config.toml
num_key_value_heads = 2
hidden_act = "swiglu"
norm_place = "pre"
norm_eps = 1e-05
tie_word_embeddings = false
init_std_o = 0.0
init_std_up = 0.0188
batch_tokens = [16384, 32768, 65536, 131072]
max_seq_len = 1024
z_loss = 0.0001
max_steps = 7179
MLP neurons of a small language model. Each row is named by its layer, matrix (down: output weights) and neuron, and shows model dimensions 192-383. Each number is 500 + 25 x the weight over its row's rms, rounded and kept within 0 to 999. Numbers have three digits each. A neuron's up and down rows have the sign that makes its largest values positive.
Before each neuron's rows, "fires before" lists the tokens most often just after its 100 highest values on Wikipedia text that the model never trained on. A number after a token or word is its count.

fires before: " |" 31, " (" 10, "W" 8, ")" 6, ":" 5
L3.down37:469467479509527554484465500507538531498522491551487511454486463477527543468456536516502498465509467505483520488512552500548473539466489457461521471487475514503510524525533495524482552499513514534563510467471507538476504512514485521525519532508484502478445557490488526459491510569509460538477472483465532467514499501486491490521485508439476481529495531484509539485480488497468518503478512477500523511470507482502469481484478517491487507511500483490478529461489489456510486522540516463503508489486497490536528512497522491449524501489494499438495457425455517546502489493499495496

fires before: "|" 62, "-" 4
L6.down1183:468493547493498527464447508521499518450550473491486512509516483515464447497505491515548472478535473481455528516524511534516489489505512559511477505482505472498517522539514464476485521535508508501524547526502494490492537526483499475496438467505522523484509493477497479512485490481499482474472518461524521512484506506473511502460511461491501492472514466483516515517514551483540487454483514519509474492540479515490496415482446508498484495518483468475479513499547528525514502518510533445505484486525482510523461540500548542461467500485498516480537488487492468476541499497508523508

fires before: " |" 26, "." 19, "–" 16, ":" 16, "-" 6, "\n" 5
L3.down279:489515515514509468508519511515501541522524519527472514513442487520528476462471494527521464495516497511515533493519499494512462538451510510482504497500470517494533512582547457476478513472505458502501475478518499491513533454500483506520507488529499516529531489483511487506476502519530506514506437488501478471532521550507506523466492499497498477487512465488514541460489474469450498511508495484555523500483512485499490530478511484536522489448495528536491500440491494496524537479503513513552545501531510489492526529501511497502517469485509474479518504537495495482461518486507515569

fires before: "-" 95, "\n" 4
L6.down200:503477518583498543557507519538519484512508477510510474507474521524450431509528479519507488497474463505455503477501498454431483543513506508495505467498515486506503507511552468531454499526505483461517508510516500500527456544478485493541508492548476532482533496500526541518503512490521501526482485487492485480501494509495504505461536491508494468494475504472512505493519501528486451478489519510522499527515467498487518471506470502536517467465497476458476503476490529482487494509478463489476494509505505488520520515483483480507509539488515475503488469525457504530553504494503469503

fires before: "-" 50, ":" 14, "\n" 8
L6.down30:501461528540517471528528510517467519453511495466482510504514509502464530520472441523552488460474527506496511502463501510514548503495493536480514509501504487511475491508557508500484533508533469516470548505535501503492503520469502509480459502507483489518504500499482471523507506484512494452485490530497488476497535481503481475486498499512482487529489478522456504478505513462501530456495537506458501560533516519537519495464499488526486538455495512464509498490489529532490474492537464530534486510491492525507556528446456510451490505551529569455467514488523466531496488527483522515

fires before: "\n" 31, " January" 15, "-" 15, "19" 8
L3.down1142:473532506502482488489483478521494527512520532557475524503470484485522456505478504509489438505483504478516474531508500528470505541476531512445482523513516536509528504509492488519481502488491575463460505511512508499470496540537460558492495502497522502443503462476476528500482492511507483516469472551494506503528532537489456517484515485508502492499467490498482545504482464505484481490474458498529515534478472475535489523524532471471461495509555491505463516521453548470524483502472472533518473527498522523482522465446497517471499523430470501522525491510474499461494473478490448461

fires before: "=" 30, "|" 20, "-" 8, " 2" 4
L3.down201:485529526518519484507486505540505498513532513497456503519535507503517481478504509526487484473518518478507484505479475489523466507500512536473466465505495471565501525517489462465502488518506530492521496471477516529543500462510498518540547511511494511455471494518508532541435490517498528495512477494469509508495543519480482507482486545513511461512478459496491482538463525547500515520489460531546494575493518513522488500501474459479528471477490509534479546504499498575492527499455512494553489504479528496524509459538503527477520540495463496518518489496510479525466535437494508509

fires before: "=" 95
L6.down469:495491486481470508498485515519497514496493471475555458476490540451533469491498507500492483511474467501539513534520534480496491518546517501504531474488468524508499495547478520532487538488488490484503508498478511516470510493486497508485510497482487464474530498522492509483500489508465466517464535455468531511526493458479494516533500546547478475540482465520550525525492499519529486460501556470519491514501521489494480478553508495516536482491508513547534545531495502499475492456513525486494529444489506540524518452543510537524517500490484511471498503509547481460513531521522546507

fires before: "-" 47, "\n" 7, "," 4, "oma" 4, ":" 4
L3.down720:524497571550462482517510495462502509494493480452507518466504527490531518511472486523494508513511503526496532479512474542492495495541480475484512443537520491519535541500491508514503482461495488496524529488529496474499489521513479495471524508508479570483516482507531510534497485457525490507473508486548502531489532515464505486501493525519480509485465481516528500466490513486477481534522550449517503483509485457498495519507470523491519547473456536499521533527512507509529499499481515476521465507527483546529482521493469472508496500487506531531529471517493485527533536519496500499

fires before: "=" 99
L6.down1016:511507483488461520554517520526474482467506478480484471495462504503498483465455498484489495454537474531496515534470490493504511522530506475453522479450493451496546492496446500492494474473487477533496495521475510538457465530460528507547457474484492494499524503546496522543474496470533528519517514475499492522462518461534521504465496514488510463509527491533484536491446481515465440532511517489489514548483500514472451518497500499555535491489499471499482530549539481523523475472514457521479512503514511530534519463532455519528468515511508484479503496526521468525441487480529445474

fires before: "=" 29, "The" 18, "On" 5, "In" 5
L6.down317:524504478502534533527536516544533474477501508513522490493502512506493497491493516527478512501497509505510556496460525499482467520513507532448506503510460512463505493469469516470499537493475490497474533498530468478514562512478494497535447515500515469499535528511505506472459484492497463503503522502517472497502560501501492495468524468463492449506496478520474479485504487494445408506491510520469502474502509480511494478485493473479435479484513477458577515535481485505530477486509507504552499514465499471509473483505518509503483522515479490512487470502534514502529535455472465483

fires before: "." 24, "," 16, " and" 15, " the" 6
L6.down898:438486503480510516485516515513500504468493484495518488520491511464503527483520458499482519562496558500507537502455518476486477493513524494503553480522546544483534511452525466469525471496489548532506467469481459501454471520485519473456484522498514514489531426501507530557496505493467521518489485474473520509473508501495508493486486488458468506514503512497477470495549458495481530550523505535518455511506518497471513452535479529496522485515537504474456519510497494518481513522485473491508486532507505489495528507500482524483466540475506516502471480506439515491449497535480507460

fires before: " |" 26, "%" 20, ")" 18, " (" 12, "." 4, "S" 4
L3.down6:483473524525516529469506483483478536516465549513523513468515530521512505494484554524539505441489494490477540524444500513523512478525516494506516484526498504499501463472501541543511574499516517520467479487458534485530529469511500456492472503506480530475539483496507490505457466495523482499465504450472481531479547511524484498507522483520488484475511522493511489496452531491541477509557513531504530517511534510497504456512499505505491509509483493480499506562482544504518530498491503542474484471506506508522449494533508521462473476521492501468478522460501486499500538488503505534

fires before: "|" 58, "-" 41
L6.down1000:490497512503485505479469539489482505481491523512529515472503456515485471481534511497525499436533466475456500556418517491506483524474470504448496543457457452489472515476542502510492485521502467457498480522516513482522503486527505507536479507470475536491500519538519499464494488524482497522467544544505513471518536460510501463474534524488469511510480476491481543554494489521526519504448509494519507532516536533476520517472534503495513482462465532502482481533500519536494440478498488472505450476538527512506501488474535484514500532494524568506468461504524486525533529445481471499

fires before: "=" 68, "|" 13
L3.down319:496496516477514526451484493505500496475521457485479534478468501496514518478519551510512499479514496567533519520482473497532449505519500529530469455486509528507512496527495522502476520509464529503506507523498505492520490552513483496522514500479492498480538558519520506560483526476511495530491472518528528476486506543529502486498498556543557488521522506490475531525501520529526480465504500481500518511556469502513535486459497521515504508511525507517494502533480521489520485514538503553513493510487537475477480480478519538483540567494473464466443498525495464477509479503520515465

fires before: "-" 73, "=" 14
L3.down997:516496522516477505524476481547456494509494493497482481517506495491494489456530503527484487544467534546483523503517545501501583467474407480518482461499450486501473531537462502514505524485522521478516538494471515539465528535530536482486469469481515542482497483520510489520481476538493508502477484477484520483529505453513532504478504509501523496486456542504532481494500487544514545493492476475488507500489472566483507483505499479539480457456497504501514518495500510510528520468506474510500532501524509470523499514478511471469487472503495516480534516519501516507544464539501502494

fires before: "=" 99
L6.down222:446495511513514473494524476504490518518524483459504480477537524513530501541463481529495465541499491514536528501450518485522474529495542542486555499462507526514513486496471482474451460508553539477495495479518512505489514535478483457524484495466508484483525467524493488506451547533515534498520546496518517511500516514514524512524482497497495480496490458490541519484517524536496467491520512485488503532493553504529505540534522507555481491509524481511482517499493511533562487513510532501498515494482493496499516505531515529508504526488504464493493498498493511479460497490552468501

fires before: " (" 27, ")" 23, " |" 19, " 0" 5
L6.down474:494501560510509498521490525527503545488495459487488502460494518472518474498485535509543466506527501519486559472462494522505468533530456488489533534506490518465521492504502489516464494559542534470546519506453499515497489467508465493504497493505496486535485530509491528468498477516519524476453521511483504504499580463491458498515486491519529453506506487472500492509502473522481513470525502500484544507494484531523489460471549476559466537479485511479464491488506508531524484513533506464523523450488493489494533492545483480506499479466488510471530524491508480502507507498528486522

fires before: "=" 37, " =" 13, " in" 7, " and" 4, "," 4
L6.down919:507493452463525498501474500485485470448484465510545504486491507503492479511477573538490548522536512514542506534488527497484489520493502496527505474493471534434527471495455546506480479478481477464539521488522480496512433514551466492532542475488510527554510476479465563494526473509530506492529468485491446479535502432469545523520511525465523518486542530522497507512494514521499464518475507482513442507494491487445511512527488511541522510496523506530529499480514459507519486497515480477552479475516492486514464493495476473482535528493440476473487511483524546512483486458512505506

fires before: "," 16, "." 15, " States" 9, " and" 7, " United" 5
L6.down1105:519534484512500549526495487529457479477509511502511473476499515488508460502473521523499517535516540468505452524472509487478584474535508492485554509509506564514489469430454509514461522521500493501469553484526511504490502517536483514501502485503476493514487499507464492468514524535449522454486464489494493528487511499520512450473488536525489491489501512491508466464509496519474508525457523520549477478473525476458514483509492472561489526529530492491522522515473476504512508512502460486534515507484519490476499472554469465514471535538515501496473500500532539499476473503484503463

fires before: "=" 89
L6.down652:468507502460453476431477539530505496497497455465488552497513527523510529485507465484503517539460505481511521484478512514531513535501489564488498518520492494505472520536459509519511489512468480496513506498511532483461509504474503507480483471550558515491467485504494486477528461547522498483489491485521521505498508491506462500521544475532476529484529519523536525506490485458509529537498538494502507503510475509509466520475523470505530470531494457529492525506485454438521491479480470541501528493477493485508520457533473503493508451507486495527513538501485456497516524486511504487

fires before: " |" 31, " (" 19, ")" 9, "," 9
L6.down1172:490514501505481490450507437543500501500505521515479490514514478447473442488485411488512513573498486493506483488502477453487495494519506536463494494511473506443503489506470465504502577519504516482482485469492509495508506501511467565464543466531447464439504507496494519480446482512488451481528500533498496446481469471505497518501477498435480490495510498498469497498510484505490473466528500498508481466492473474496498496523496491562474518486509518511499514537440527460500464513493487511511466524502524525529473519498467519504487493469464482519507478515507444532493466509489482536

fires before: " |" 45, " on" 5, "=" 5, ":" 4, "ed" 4
L3.down622:468511501460488476448473522479504524501511503472467512465494570487493498495499500528505470434467512533473445507507497482480526511505466459505483501499495478502467500508489540523492474480458503519436496489540482499508473501501492519503495503499508514512479501454538466537473482460540468467517473539502498508466475482557494499457480481538521503492443483516531503479500509471487522516551524473484489502476533504512500523445485565495502483468490482502482509496489460506508494536513477489507490509505470522473525541462487524493491567501496518500509464442475512522517498486475511538

fires before: "=" 92
L6.down568:509494496489455468491472514482485505461511483484487476503487511499512520516515483538509509488482466481516484477453488510462485491510487538508543520491545514492483494492487524482524517518496484474529477497528481500548548453489506510502497423480472453525508542529492526464487470518488531503427497493500488459472478496464499441565504488514526491500499480430512517483458503501483507512481501508479458505502511528514499508528506505495500504508505511488496518484440520470530499505532466524529484488529483500502498497538476506498485513528520474487502516518517520450528476444507475553

fires before: "=" 79
L6.down181:460484485446486520463465520494534479487533537478495473537533532500515515495524519478458469483512497509492477540480465506469489463448481471499459455484443529499486503481469520491544530478474488499512534526536507506495503522505516539489475471497480517467498519513526464526479490542515515484472532459515515472521495490448521488466523428474480511467473523520520543512485514517468493537521536443456481514489506444482495498486501514521461497519517464495492449488459467462530495517467519521485500493505505496469512480531465522452502515489523483514501547498498540515499464519527478515

fires before: "-" 73, "\n" 27
L3.down589:476530562497518489467487499456483521466467506501496470454522520524524470510449501498519464514502552481503482524485521494480542523519460496493489493534504469512532516556514463487490540458505528512503520565533473515500519485534536483507544505485509506523578485510495484491505521483494541474508512485508500511508504485518492499465525501519518493508447509479516505497488478502511491479511537505476511479447523517468549506494492486475478507503485468487505493508462513481544507506482495485535488529472526495519511503500520506501523553472456517511545517482489498502516496519510507530

fires before: " |" 25, " \"" 13, ":" 8, "," 6, "dy" 6
L3.down183:487543499517445522524537510525463458512474483480474507510518442497523503492472544484448526527512483532537490483492455504485456444510527514477474521513513484493546508463505505509482522579463483513499538519495470482520530498509488522509481512518529465502521511483522473547496488506484493547505521483427543442514483498488478504454535471517491500503502520469480493508487508538480512495498494515458477498512472479554557506480467461505485462490497492524511535511477479486488554503504482482502490519464516502526494471496473508486514562506503429523493499544462486533522490494505496518

fires before: "\n" 50, "  " 39, "=" 4
L3.down733:491475514491477478525528490523501505470509512495448485531495540503493494484517527514487452530507480495481552496489524458428524559429482524480496502494493501483526477514478489505524519474481495487511528488527524459481492545526546487468487504517485478505501541491518457443523508496518484527511516518529503492467519461494574534498511531494519504492497519473506460495527498541493536472527526481516485456478506481535525499533550510511493523527548462516508505480538488466511504467465462500516486510528476528478461492540518529481485482494469512434523516516448518479504522537444548500